python train.py --n_layer=14 --d_model=512 --head_dim=128 --norm_place="pre" --extras=["capped logits"] --init_std_qkv=0.0218 --init_std_down=0.0 --optimizer="muon" --lr=0.0146 --lr_mult_o=1.5 --batch_tokens=[65536, 131072, 262144] --seq_len=1024 --doc_mask=true --steps=3477
MLP neurons of a small language model. Each row is named by its layer, matrix (up: input weights) and neuron, and shows model dimensions 170-340. Each number is 500 + 50 x the weight over its row's rms, rounded and kept within 0 to 999. Numbers have three digits each.
A block is one neuron, or neurons of one layer that tend to fire together. After each block is what it responds to, as a language model described it from the Wikipedia text at the highest values.

L4.up49:444451508468479523561421493576512468595556518498500580553466572615578515607478495502507476450555478467514485476480519470415490573575468533485525531422483464467535512492480486447563442571471591581504568498489487541497431536418556465498501501566457554514488408476466477475495384434514533512514537515518481526507485450396483544432513481583513518517454517523550535549506578550505483597484581456479541476359423468379491476485616557515553487563559521517582503447539468422544439505479393520474447565509557450459472470455
L4.up154:547485559462472463483545542414488450559473465467420591473498509491521505567481482497627517430479533554500475590553459486485531459514450496439479424428443479402455394531504545491534523464573480415441497481507444417482572522454507495513562403458502471524500488516506470438502571450535518532486471525454516495557409503439484516588485487409494507463463493586562529528491453512469640553541542598408485510526528480528479501531503504530480520584544384533527498403542543475461498526474445552530452557510507480413491479484
L4.up345:525471488528461470468507490482499415516510498473571477476455512467474485530520529419520484420542542509435511478445541403611437572458393550438601471497516469485526475461506453479487502505497447482522513447483526417516481451502500437493548507545418472544490478487576485543564555470444494436575564577539501538515503490544510505547358434534565424477551496532564551529491555498562389545585502534467488410550440502605416490532472566479581435486531452529542465566511561507512390534479535452502380532498505506417473501507
L4.up1017:492444469459507534450529548412517514498442487563462438554382525547459495464433588433512554382452562513468603515552471571500363506577469359524477492554499526625460566438458556491490596508513557500458426445478461501445510401464467516438535473355544457509575591543540469534487528486511455563546512526534504606412453538491487492502547538413493572522426455547507466463472513431486462567502415582545559456572557500466427466480524513453472482568555452534452560416476438515540468622445479518544525475463517542524532492561
L4.up1237:540396485524447494438584513555440459480538512533503536563454469536596528481527484536481482457475493490519448522573655504432449613507535547533479498484495421345496432527411622524502519519541461482524512483512457482523576577480581551443392575507477462386497519431477478542434417546509463526393523439419515455438451534432459450573494508554545403447457488588531543480525621532494477550560515482465451453589477528480480597505487442453502509577515442537529488571573493500454498583437421522534558478562565541530529415557
L4.up1392:576620552545427490454487512477454503494568493421521483583541496438491490411491460509479526444570445454491468490560509549482572482481561489501499532447476482464417493484482625545554519495502597474504570491585523504396570471474399547422520432597543542478464521578515479476541535474573385508382525597420536486456526522523459548536475619488508464538571512591484496561442526552428469480426533425535372467497526469507523522459551570406480545542585609596419503490531492538469433555411531486400418447539483456501514459541
L4.up1408:478504433482498421422518488503485502470582425461500490446477461480497526474450587434431577508550586479529493570435528470458468457534409546559476518498477504534521461514534475574492519469543533501447550438515484491429515564517528491572582469516528438431458500464497430569522464398587601500454495449537523452518405583562525412547406474561533526409452529570545566484506534524424516493458451451471424560550493578468472528549551577488475420473550489474493393434468512524551480547461427489593491461496551540554569477520
L4.up1927:496526481496482440528522549456528458553504509523520596544467575367552535539477537514517563604456536517503510528483469513557466494544451459422462444492470509518491430376441430442511461471472513505477526453477566471532559573569522527456555420402447482467452549481501462503468458574545580547447494442474504618488586470554489498489468460492503577490428461542558509469470506577504516494595506495468573425497526455542351461565516503510515514487539523508527453498612592515431491534524454459523553492504472550410529440483
Place nouns, name fragments. Two groups: place nouns like city, town, river, County or Highway after "the" or "a", and early word-piece fragments (re, Cre, Gro, Thor) inside proper names.

L6.up781:472521545466489609507442495500498459543545445403444514531635435465547511535419494620565570471491562479515499521470401401408452563553468565506535451575503345486519452523557480538460434464436434425482474430457540533481512590532623398448499503502482487456392481534495442478488512546399472505508484559505376531440372524486544520568425419565484531448477425574554534542458551495526505500485484507469479418480519429416510529473523556473446585500357477514542484452523448398481472565545435455552524489520484542504509496457
Early word-fragment continuations. Second piece of a word split after its first letter or two, mostly foreign names and rare words (L·h·asa, Sc·r·uton, Sh·ch·usev), plus a few prefixes like sub.

L3.up23:517507483497476510526473494519540512376514469402523506506545544548509428451468423383515513462506465556450478424533556484516577444467584481495470485499543385546475466421517637487533469504627497588436548461495603479539540576468500450472466494549487496514520471568506465448507537433440466415460500531607574500417519454516475366383459496455360541590480556449497506494503413497544509524496487397559482502552416514495532498476480562459531463570545545452478536547470595483473434579542599503482555433450522476549491489558
L3.up24:516545489463541446325452463549463509508448457518481563449510462504540576528451562516515549483510468413526495535611465469446481480478387520469610540536399460581541540484543444533545566476547439456463481483492476490396531523513466453467519487617543509556458496489560502480507462540495490473522466460451426464523476474516483542467484421536458489482492496546557532455534587533493581454443432537480406475647465504504490598448452538459577380512458498547507459462484536464521365529567446457517498520465528467619458528516
L3.up312:472436466497484521465513484558403539501476496550553484542549490462491502450487489426445484467565525530495484449541541536465547590398462575477548493437426494539548519419436480530447589413523480492548567511508534499464608513463524486482533542512420505593536506496454471510574464496464441494474545440505505527541561540550525385487485498453490528517469572560521526433537512471566563497533347495487541519544638531550519507451464555493507508435575429526518564568442400527525519555472541511506489560491529358583513512491
L3.up847:516394467465450508475428550467545531572509499447342547481557470451423576581487510479444545535489497570505501462504472396405523499546496491525485468428463477421542516428552424499457587518441524481485559597497457528449497486533438504436526546519487481474511497561412450629492463489625533497524504512508433451471478473407537485407478480462589508512552443629496471430484589578496575514462406492433414464574597448430482509476504480530515437576554452441471517521539505425447355486535466528501531465447572459531420492477
L3.up934:389524522488419541556496477506525526524471436557460486507550531487515437458483414474621520453553510534484455462534484485583514446520493559495560462560468477500530515433432488452448479394522498486521572497535434435485521566581508447465515521539553498551527458514407486426547508576432554530466566494455508508433507550526563496592498511530502548437527488487428521579476665459469474517453492526467454573599535492494551572512527506467476566428512472388479500476539573489506598574442446492544503545596569511533501445410
L3.up1027:568400543479475480515481444521475507498492572466485462482497545498569557468493468436491559442522474534579531449582537548525577509459395581538501509501551490424571451543435515528491567585560535529542457463509518374492462445510450443484540477475535600546503492468522516543491557543489433474600517475468436533506485486450523441529446483520489482506562511554494457370493594587462578487575456565386478534467478397453546568503432569474440485498544563535428515557553579585459450454568488507454430471445569480554551523431
L3.up1041:557501494477452458444564590481526435498458563466554520520578546468625485514499477501449471448609512460537586368609474465602597530494475505460536427593460460407506494504544506505553615434497488537489458447505486585534517570372404450474430500422570511460486444589494458448474519504471517442570564455508484448418539503462540478450511468566579551522563563511458520561409475471537489514480424427424450472531528476529505506488480579378513511497555596519436544550482490534502586419484571425472605525523506480524556504466
L3.up1408:535549518456500484459565565479569453472507515468410526569557557522478485443419512498464507485605481551465361426476482555534473487442504643534492496493432518499466484419467462503493534490516602417446558527456441476481555491472450528497514485526540519573517513495492393515460497498541369516480511567486551470475492416527442395580479530409492395555452458482552442530572522473504572528577514509620483465515409453462543566474515566526587598536571506482577555507468495478496483490448548525468562533504535462460581533530
Clause-opening function words. First word of a new sentence or clause, mainly existential "there" (there was, there are) plus In, This, As, Her.

L6.up1466:534504484418431480521520472476553536483474529458516359546525502537497485573362519520487540438518462454504518389603637503582459488462487497565515553465460502524523392488504465450501516476509515597459553479457490401416384469529458422446485469574521521520510555488516481522454485544545447617626490512476556471506448497462528443454464476446480610437524565565546509529568540562477610501521475532501444471408430486534498511494480567458432541519544507497503544492518529551524479574500499462475491512481556506461483596499
Existential "there" subject. Mainly existential there opening a clause before a verb, such as there has been, that there was, For this reason there are; more weakly, table pipe cells.

L4.up415:493482471450451479518575443586560491438483538473506437497459425511525516563482495461441513539556516471420427450525505530390468562521556468501484588518498549561482488476437517470418595475477468471467517455424593602503551450474493434516552535452559490451536470556440465472414490545491544643507525411480484547412538535475427464512479515489452530466436405483439463542423503522470428638450603393479507481506535525464577522481476481521423451540483538504504519522476498509473505531438500472590464513428487498494524476533
L4.up944:374467547546468422525481437469588564439514458531417489455533417513427427561510496462466487508457549499440466460548502484494453501552604579483541444545550448435543560517505515457569579591638494557504531526450494538423491415506530516517525438549522499502555519472492438435514643501460495531471455579470505367460537483514474456493496470451505498558467510550427565502500551556437503537461452449466505428516425570514519568480502430451447481665593489416506537509508489423546410564581531538498420553514388473458520506499
L4.up971:426435597543537579485448471528513469454496471424567485508538470477503512454418488469517550526536504530499478502529487560490519494529540456558560442595503466499367480614546505577526561367611561511521556547511470508497533534486544456553542525449445477453479486514500614499465564571494540506424469414386492538408493598456527451574552425487506600486582550512506501516511431437496519525484521408483496529442420589449475495383492511561471621526503536456443506549560495544559548556373505474470553434560506479468466539478
L4.up1124:505499565468526496540502446528463620432394473557474461567471540538553515416460483499517456436507506498414477391506538542526390549446597500448503528460575485543659557549424436477513485404590542584423519440538442479452538506457494461551556495478446577524542542546442436468482481550448536480554462529500415511558453542418458458472512407460444529437502554498461444496614518483584502506536421462549523509445579534468539458513448562497513528518588469495554507478455481605555522507512514477462632478468624513514580471450
L4.up1233:471467513475490372468401527539449517399471512441482410483513591532422448481503480492576487473511500487539567366549452508464535506555547522514448510510589354465449460584481495528543520529623548481431489573486488402429507434517434490489440503461510568485420456477480540553345585601570573470504500400513430594485562466546508456516487565554447556536589544433488493540452477502451508519506511414497546549509493426506526432398459518449492553545476488471468464489533567507491484433504529471366510518431494542500575472467
L4.up1391:453477482565495533575508482415632541547444439515492521345569489579426500550418463541412396523485461550458572433487569529504521469522525448544558510440495512433508531502537471458549492551521520453478587462544425580592667481513444483540493469565587501554528466467573436548473537492570504523459484502551441529438583457406558548419490474513515433516560469495494481499439522506491614445553509539562563468537436462489472510515440513498434556482457501521567520465530557362483441484479459548483476456612459614514542611494
L4.up1800:376479524499445535554448477449533444500433547442566473449536473518430598436542492501516473509520492473501452566503461517527490502414502576471445530496475499513489544512429462422551501435588506545530522473438536503624628468388564503527493480536430531544488487531491458499469480584490474535395499435482505544544490503623547463505570579518419558464584468394502565565537400549435577476545491433515466507534536494434450490482573445542563536522527526440500550568498521424469480505614483497527413458523436549381509518521
L4.up2037:520431494465451531474404471468506435493429458452465653466400491557454549581504495431519482442568508430482534536390552524522449525553528492486480517547464548528642563482519497515446503540502579541517567588580564530483528491551440464498500495381421460518524461461415548524487513470510553463354436561510533457429483492446435508532545513458466539467478500539451508449489476459463503509523515456561504503574593478436475450493429527560436466475427491457582517568471639568470464558530524518496465468448564426482519547553
Succession-box "by". Mainly "by" in "Preceded by" / "Succeeded by" / "Edited by" infobox and list lines, plus "there" in "there were"; weaker on table headers and list items.

L6.up1270:476598477496455437452490462596478540586509483451473445479508544541499488492560595477571422522434460575528583544570538456513493523485457500572471461501501531475546467534557590586520459501548471397460471466521377539394568568441514390507527468549528429482494432594541406529420527464458498422515504513457585422498529504530531478550507543494530597443471501456477442479564517518438507465542499524440425512564446482417486398497513461476551573517496645493510334500559509507467496495520460542525473499484521397530463443462
Abbreviation and list periods. Periods ending abbreviations or numbers in tables and lists, e.g. Pop. and Pos. headers, "c. 1497", track-list "1.", decimals.

L3.up27:486479478483496514490488502517540520521490489477579554482551583525430472526449483571465464501525547527487627590478501538448473464607478582520527516551473555435551522498469560455463557407454530619518499469522546507449477466410537491489576530447582471517567506535529470503466538519466581471435551531474425435552551470511504465551543479503503457400514494416579566474379444470534478554579546503503607438535489354516487502495458535517476626542483537549499547441503469544365540443446524533581555517517466503468406518440
L3.up268:565475467572518533542540535427496529422571534576530568410521504531547560547509479506496574430481529464482511531497501563468488493518464438499548490519466514446499435526445501463529464419512420465454420544461448614452478545478427511505582491544458431472456470558379535466558561499517484501445505441484483503519554507441512427464468416530424528484438486490578564506510515537552476458533546525505546403488393421474535526572529519483596497512547521449585552470612526582581464410451467497536509513463475516448544548391
L3.up329:528476496578595508509494514490536505493618473556510534512448482522439520536506560559553530678564509504553492456486576525500446521456533525459503420478512560491472517549497520535525484491457394430543510599539552531518539513411467494532408506495503487496540446508576477561496570447493464563442454466551618530579511457550463445427360550505597412544498457337502554496640508424433465459482520562499571472566429523572540405451570550508491523528389394497504467459487596496513480501474522566520516463596594494622483530417
L3.up678:567488409465551482543647543424590468512554495557499510557456496484581571542436500480452496517527557524492475604513613533470390395473492471442431464487591527463517534542560534514578514512469450415530484618557571464445525482557515570525417514570534349501557414541517592556517509470577504491462564418545547511568537466500488463478408525485531446539485469436467553475515526450441542437556531517419599485502423555484483470541471487457537515587483469453510524514420483442497498499560525526513461514561576512523497430498
L3.up953:478446528495399516469563554429527503470536509534550595482551454509552592526518498468556435467528478515500613533512569499419565509398461501502583468491542433483448492437534472499557513599507557556476540513473510514510497563446511502430473591536497499520546447460515492533529564506502515438432546512401498566517503467501436439450479518508405461512486556392461521518573504518411455441444451457532498513498426522523476500525568443510489545648561479475515527425556554515527484487557526523572468456479594437504530490537
L3.up1080:490478518498465423467500559439592556516486544543483497420441546526460521531474473493546536505456560464553577531516557490458529388450495525505607476513499465405457460489567511535447529520479455489430426444522504534436531503623556503529594497501600423525559414503494426552522573452483501480473405421502604507387606471473597466473447538453527483538443470526526629433578578423428484563482428503507489460509521575494565462499510481444552530545486489481528526487487536536425530497582589578573562558548548491536504472497
L3.up1448:485448419528511437494456457475561526571421424432532415504521549503549628544527530523428414441515596448544489430481567492466464496416463508446534472484476478462501605422488444537546487555463527569439497496640467567416455501491479489502561487493433484505496564499411465448469504594493553517445572444458528479501531413506538583471509507518475491483498489422466550600576501507514541490438522539601477474530518477483487531469546564473494513551582516515568600557480588558504468508498512465571584439506530449523509411551
L3.up1970:464500485508504411449492533496538506479521442423501539450410462500577531497511477441492559409540568420518447519405505480421471516421499551503558424496411545476471491597481497528464498563471462453481424443455427511453455597434607408474546518574543460490607468489493541586470542516450441447538418437527497507467536524453595488567494492524470597456552419394592491492497565409493465424578495545449600487527550476414485479492603556468497572591481459496483563517537526396480507525425412519447480542483462417503543495491
Foreign-script word onsets. First byte pieces of non-Latin native-name words after an opening parenthesis or table bar (Cyrillic, Hangul, Arabic, kana); weaker on name-initial pieces like Je, Tur, Petr.

L3.up255:555503541412451504535492513495540508484422494519448614424492552535507565502512474464388505541491431454487471478574577418484425574464501530530558418548533424559504522532418550454502494480577557504522507474555529574527526584544570546464420458387506612506578527529513503489569537498461505503447535483576499497434574426505518555508502481488456508568562467507474527392489537470469557517482426565463476688488543458491477607552513571476545470508514459467486523456542536596446443560518546512509565471516483442534327473548
L3.up520:494522420479508449517469541451541417541488545465476461520418507509492453524431546447568475437512483538474549474491489498466499464534476528457586421514466459451515565460414515363495450572518438499496513385471588545576536503479397439562526424511424527529461465414466488570557524598441576464474502481590580548512474494559500431538392543443484483437518501461575522454538427487365429451475544490554473505534482494546447541471550493525528549508489528504470547509566532517453532497522457489537454514512580534389566463438
L3.up637:575409475485517561400428468498562496481458577581528477500537458475502440553484528528508552463496494472498436493536473487444404576486426361498496493546480398479505390509485521541525484433540527543500558479507414471489527529542544521451491493505505497448502431497518512532568570515576484493511605409481584676526468463521499502465571443424590472486446552492483435556480541434482446364477496492479507468529506543492482560501427501542539500540515488512469519444467564481499420532500453543522554465631565504550494502510
L3.up974:566561432510475469471540434468568487537545421437438514409454551498479458532466426573447447421482491420418425493532489590526497533528482459443565468515542528467529448539558536469441412463519474495425548460539475464542403451484433517508567520579409450528544421475563539533501525577600464499536547588578528471472531578510599468512360440493465474489492507511549430483511512370536467548557568557393511529475536431550458447551468529480545409556528519475522469497506541543463422504564525526534543525496554524464475486565
L3.up1054:482511446528556404398524457526582438432505489529534451564532526601524457515521569548508474567510502470502444552486574551482508513479414547420460570540520453509524512504484453592476557476518455573418486417528494459441515417496464446432478479522506543451443474495453433511496461431521569458532590497456560553576543607484413491598495586504575475591536493560577506455500448435514579494410488523490424541515493526509517504514514500516513592466451463550565444505520496540531481407466580456490485412587534444457532489567
L3.up1286:571475500528373463590527440441434597519472480504510468412515458465622496488472464509550511488529516508522593501492467563574478523545450536574427505498469491561513544477433453428493507503421450448487507484590434478533545460494534466561457457462465502476564474439493560472484497539568510509468384457457597623441520484436520519404448425452508550457494467455588560425592592471544511394573563486538473496441462476574511486597598451561555588516405537507558442517423533482455479562512500562518491558465527434416545453440
L3.up1358:513464434528516552532433540487575528566485478477391441512481516544513441489556565516517513385477460423486453515488504559477547442445485553381588511567503366407535468420431442544467429503487536445482473395569475497467461528530467508426475536567444427522525473504563532543532501420598505504409540510572516512557453495485491489579382441424492441490531409461441561448492477600430528460454466484462513424479441494336432477431565432577503477444447433592549541455552539505533444510488498588481532537421516500505531521504
L3.up1607:535423413498487531564452617567468419485490478449505511521519533577458551565508485558475466514528397505485542543563447409573540571486531566494561467491440486563534410482444482454491476452475536456476614496458612566471485482447565486541527473444487513478458450525427581480478622472484429538506517510504517485457522488442623562521471540544409503488441497558508469405471453479420472511526434427452555568551487569509499494440551505533532534419586459488475492523518462509509436519470580500460459556465525489438556624534
Place and institution nouns. Nouns naming a place or institution, mostly after "the" and referring back to one already named, such as town, county, state, borough, club, company.

L4.up25:529470530628515458500548507481409524450560491422562557477485581489495494401472588511526543511553528523464547434553570408461476572530488432446445432434544547513517454476586498485476436596491541532527459534432563416468399513604572494614521497532522505409553436508456563507379546440494479461514509518425489503580399456438475559511528408555497596513514524453515467528537490490435505422513565534466479443488449547447460513480512466526558496574629515462581595465533574499531448541485605442463574540556517469472488527513
L4.up490:495532547497566522466533511614473532411536572519504580467481573568545509484549578447488422431486448486569529476496469545504480474486377390452437436447586457516453424472494495479505496485527500457499448584472464475559481521514503467596466642565473473456421436507538564507499450482501456492537534568467457501548484509430459455608514466483555449482484454482495568548516556544456537565414495510456509497464512458453435571545522433480605480476605458485488562448480586509522408530505554579513461517591585537466468500459
L4.up644:464459536562534448498451511512576580487497512477579550489502534548527585489523530470543463470500425568555567366530452418463491535502519457470337526459525494522508464471541436494564465510614428443508445532510516378442540489544543448490550531559465463453537466452505573572458487480552441491446537550575548502509492490524550452498469588481498477531463566503511514490561592472447543560500543478506542471452443594514497516507527544486496544509608498504534557436513620512518404475539536521585517502547525405442466498477
L4.up1259:479446519432539550457501620448513499611494486543471536421514530563498566557490462509372443518574532552596472449584512425510526483441492478530488530491519456492493508532540475556512606517455586617519332393502562452491576468442507506524439408520441506515519532581482442479496491501533499509499548532446500543472412410553442457603472550481408487540440537473489577439474518522532602518547453479524502522564422572448532394483475465550463547557468568517472519444521525499549572638460579483546432464503577514562501510498
L4.up1356:454451517566521462519474547504478383549492552408419529491561551469484497454562628478435527533578469555398537490490522474421482510448412527458485520440545476495488493507541446478446555583537488447571350596381503503492442456515544531593483478415456498370472509450534456482438456485332473439596476536622419583458421556451448435436483427482485479530577471504568541415514510514495507504547480500435546522463548415480423580454452487488579482470609525467550481489599492552496505538475512526430502444516424532428479488495
L4.up1526:484554516499562551554527533501566470504466530428481454541419614593478474473417501494494529517554502549460468487431545469513546499560483373460422526486507453547571504554444417489498527573405536582483449435495484494419515475470541465470550498505465605493532479479562518479472444436564550520469495585517443575456466508539537517615523574436558356582558441542421488536468518590543610557496492445397554554520482466537518560504469498438618495446578470593616462422498587478533518534531549435541411574634584486543453508492
L4.up1680:436504550539564523505482506499536488492461558456504501520587525534487548511435558482512448440565454564497503467533510475431523527476462480428378557496571550478538474514521460563414537571492489480529405576464546452491469448578508551516557543494484501386560461541518453585402437445437539474575453535563396531474437540481507430533468451511507469576524518525533526490506523438491625543534488527468477439485490519494471555492546484535526469550615509479510475409502566438454400488491527566499494479577536490449529517503
L4.up1948:478409550472508477516513516534532547444510500484482505570485524611590570529538494467512488543584511520492542494448520471571556522443525511605509536459471426511547485486490453508485529466553470472463477507458631404527548517536469396425569506542419509513579469501488500513465468599391505443467513510604435542540499480558518489503482453562514506510432484545487576471488520475463515471560509565410556508472445478463468600554553492524395534535532529447458527418559492510484484466499526461470515453523425565491530473444
Surname final pieces. Final word piece of a person's surname after a first name, in lists, tables and prose, such as Moff-ett, Press-ley, Red-grave.

L3.up734:547574553542449531492437502537511466478447560517399609366533507551442508451490501445462394501524486593515477503445538446437487462547548434503486557509640491478512429489544444490516564498531541513534523529475492490468550466527378471472554550458532546498508487444430465468492461422519408526471449539556478532477508518533553539491491512522529490512505477483395445482482546435415564559520523441523499498534481485522311568492497555512551442476453403465507529466467506508440338506556518499495530483519449515506480580353
L3.up843:539458521512616582532510411664511494549455514552431542558487472491597495528519495485386494396525504470508587569453563563528407520448508463532449506517616458455538463482498459585471514612465512475517444519494454521545477485477483434499555451658520503422447474487430522464555396513506584573431529454447485437503474425449431524469548495503508415451519506481486559584540437538527530500487471558457523509541448465514454479579497547424480542441462463548527547533523502441566449543440469438453447498487496623511508532529
L3.up982:523523548434535561552536521603484452534412519540550625498488483408519463530568512520388511531526524492505523522450383548561498447450553505495415559540554486415545485540509457562482483426445553477554448465521463346551500513488485454530540566523526487453518468536450606380510482457400541499428538473517472589446524524412402541554547499493565457512547473540498519521441404545591547496562498518527563467540480485495494581521493602438490485452452485494513430496450514544469480503551491528486511499510514540582539621492
L3.up996:552411477438555521455467552575490514503499440533571543533455599536471532487422622448484521541533448429430561434563425490434568505520575497404476466548591470541531496514471586423562497500521525513529464486468471514525431411509444520571398546543482486460555515509598529527452477495472504466522394460449544448480540559600494555559522528491554513522513532531564529499502512485504472560567491498491533536435537468540484587477572537494570517496467461509478532453477426560541464524551525413481514585516544462507516544428
L3.up1149:500477533489539529518467566720472575458526538512458568475424455500496545484517424534526431617480502579529517464411492462464501470517553530499513543489541487469514482436501520449452533559539539415401502491483533439523474517506374490531620545614443561450540427434511498442498489497438472507454425506508487470474546537520410558459536470474549551439506486581440494501552472446482562476550520441493525465477443474523387504558519521463445534437499539453416512542568554495497464498453553481460419520465528542522495570418
L3.up1679:514439527467508442489548424632510541528480528460513552536578492568510550536573534485495510505471477552441466473470459503485536542539561465551478473548530482421505491445427482497487511516531576542512458481408515422438504427468395483447509531409498581459518475551477583379546542506415507486485566526435487472534551526457494541492533454557523515457420490491511567480487464532467522511498543476487562460491513517533462553480434541453536539472506502535587470554582509481513509497557519444490461502584533534505433524423
L3.up1769:499537607527595462442407413549483476553473513514515522397465514489552534497523440506477553518464513576513541448437494500520541491531477558395546455560484494455590423422433528629431383445503522569535485452486526486524523487561566469483484478424586479368509457481510451420471534496567493563494532398470498492529472529497424553529516573603434543447467481507419469496509515565464590469509511512479461524433487500413403554378414548489542491449505488467549525461502510461450486482470515501543514515507467567456426453487
L3.up1803:422497554516489558525569515570479604512459497525520511486431581534432544465570480514455554423477482500496543493672458460588490572473559505481427483509506492464509569494493476508409505496562461573522465390528440476485452509474422445544471502500511616487526589518509504493373446640464500494491494575455482540466482491537568519407492543485643505476522447517454528477493406499511540558613502470482481527586478549512461546419535488411541419403556484560541384437585538451490516429488556472473425533532582541517437467492
Name-completing word pieces. Final or middle subword pieces that finish a split proper name, mostly surnames, in cast lists, tables and rosters, e.g. Bettencourt, Redgrave, Plunkett.

L4.up379:519496503578474489486598504439528465438528458456498541493482530469547381436496367492468448552506501470507511435420481451446493542492460502418473483506425419431506481498523442475492413464462546505489467469531557542488350433517629549510496417497520516424528473429527501447481559569475474494476544602502553502514450497448471582547592594542500460554404518375428511576508543501515567486566507470469392500516535569491528488535556504426472523474437458551504437540509613480552484534540537523544407548479483533480494500494
L4.up1158:498584586500519476530481518483545423459541439547405537465490440525528561423472466588539513611598442508473527642469533503391468478423418424497548484455458525481458496476477511556566485493537464474430461535529596489508546549503443472485565470413581411522560609503522473513507548550601502495417500517514415518622479442499492478432490508524528429510492466465515493471488542475478493628446487495595513601511507461455494536496560478518505525511563616459544500485508508619483466540545506518489462429539518475549573496544
L4.up1179:518437459503569518553534533358525502518501502586560535529539489567592545471440533572457443453526508543454527483515518606465394488438569443515529445495546501425641419473426531558449469419472470430472510503535509501449572602599516498451536508454456461447481441523553533530459571475512426470440537443512530438566505474364546474507481493501505447503478524498509452377520567523488520535484533543498543441513491546435448504440520468462540599579511503532485420617440516425483541502538545520498462566543565438522552442498
L4.up1549:414496438503462555463552525626448483463417472498501405467474481533548518521505524564511532477523451524488559494486455503412434563481432481566518578563410488397394523529503501539480483471518578512490510559461514479408510476525444603531463449433459478435546511523507475474548556513585440505464423565382473580448593527406458425582435483625587411489531508399579448469468577437514508500480511461494556457476415640502437517483415552566576441504515480496548492640568519455452478551512470516468501517591473531429560517536
L4.up1627:612575496505581596555584473478579490514497495497479549503501594503533505514419506499592598547436494619531629498425458503418522523549423546530496534438526543607422465458552512479456492514456546558539514484480409463459462519535584502502388446510487570514418559525574491497471437472469511616390463561439529510574470476440505473571556511449440496452491567495418421513534407560447614519581514512508383529538462538559541380531510369510488493512522529520527423519505566479578536534431468488520375496504610529523461510595
L4.up1942:473533479481487558509531487493525425535453554475478616482491526479540526518509569550522488551517509508514510553554541504487457464459457498506417533457601475454494525414487540510539475642368457500480551492507488497404503572571532478437450589510524536398556530541455459520517491503514388486395437448501513520500555500600514420530403550507461569461493519523496490501469487523528544446510498482574383503490415571529520587597484408476490514554565528513486454464503537477530414491508586480585455544523579520487389421555
L4.up1965:473560416498519490498533514469552564544479568519414514487543407501573492523401506524446473449478541498457608541533509546451480424447558421575476474462479465552521530456569489562484444556422504509474570555481565551432400508535447442501519571482513459482559460536527371425472589599554470524524483604523564475454457521556575536463496405430494563578393540483421588596486486447464548478455431400492450469602390513503475419494499438578475479469442465520529464519460525566494471533458503531433451467507533512526473520480
L4.up1997:445473491497533453472537461471385480525477457418454375433548407518478496531575474558486495509459571533441577461512498560499502547576591491448498439492461463562490437406526489528590407574604501454394381567447543475500531561477488559642506664513532463458534568455505521532415529445528413505477467466536512509497493507458523531442530530498432544440526571452500523487493466513426458470491512584425450508524525461525478438417475507494504376487490528497513562492480570466569504504581457514484459534463421447492502502443
Abbreviation periods, mainly "No.". Fires on the period after "No" in table headers and chart positions ("No. | Pos", "No. 1"), and on other abbreviation and initial periods ("Ph.D.", "David J.").

L6.up101:586434449473516549591520387532454474509484457439534513493552497502524470473426418436512436493565454596443588502468436546494510500478510488438555532523503512454560581458555524557509546416512448542443505489503535438499528461507498453529413507545539476351450484517451556536377414477490535563501478459465483441515493544525593554572530458451537471455481478592510572448457477458515444447447475424532526463504477470460424488439528426509586427618557496518506447504492376503374439578508619531590510507483487510518577482531
Final part of names. The closing word or word-piece of multi-word personal names, often in tables and lists, such as Carey Crane, Thomas Anderson, Langlo-is.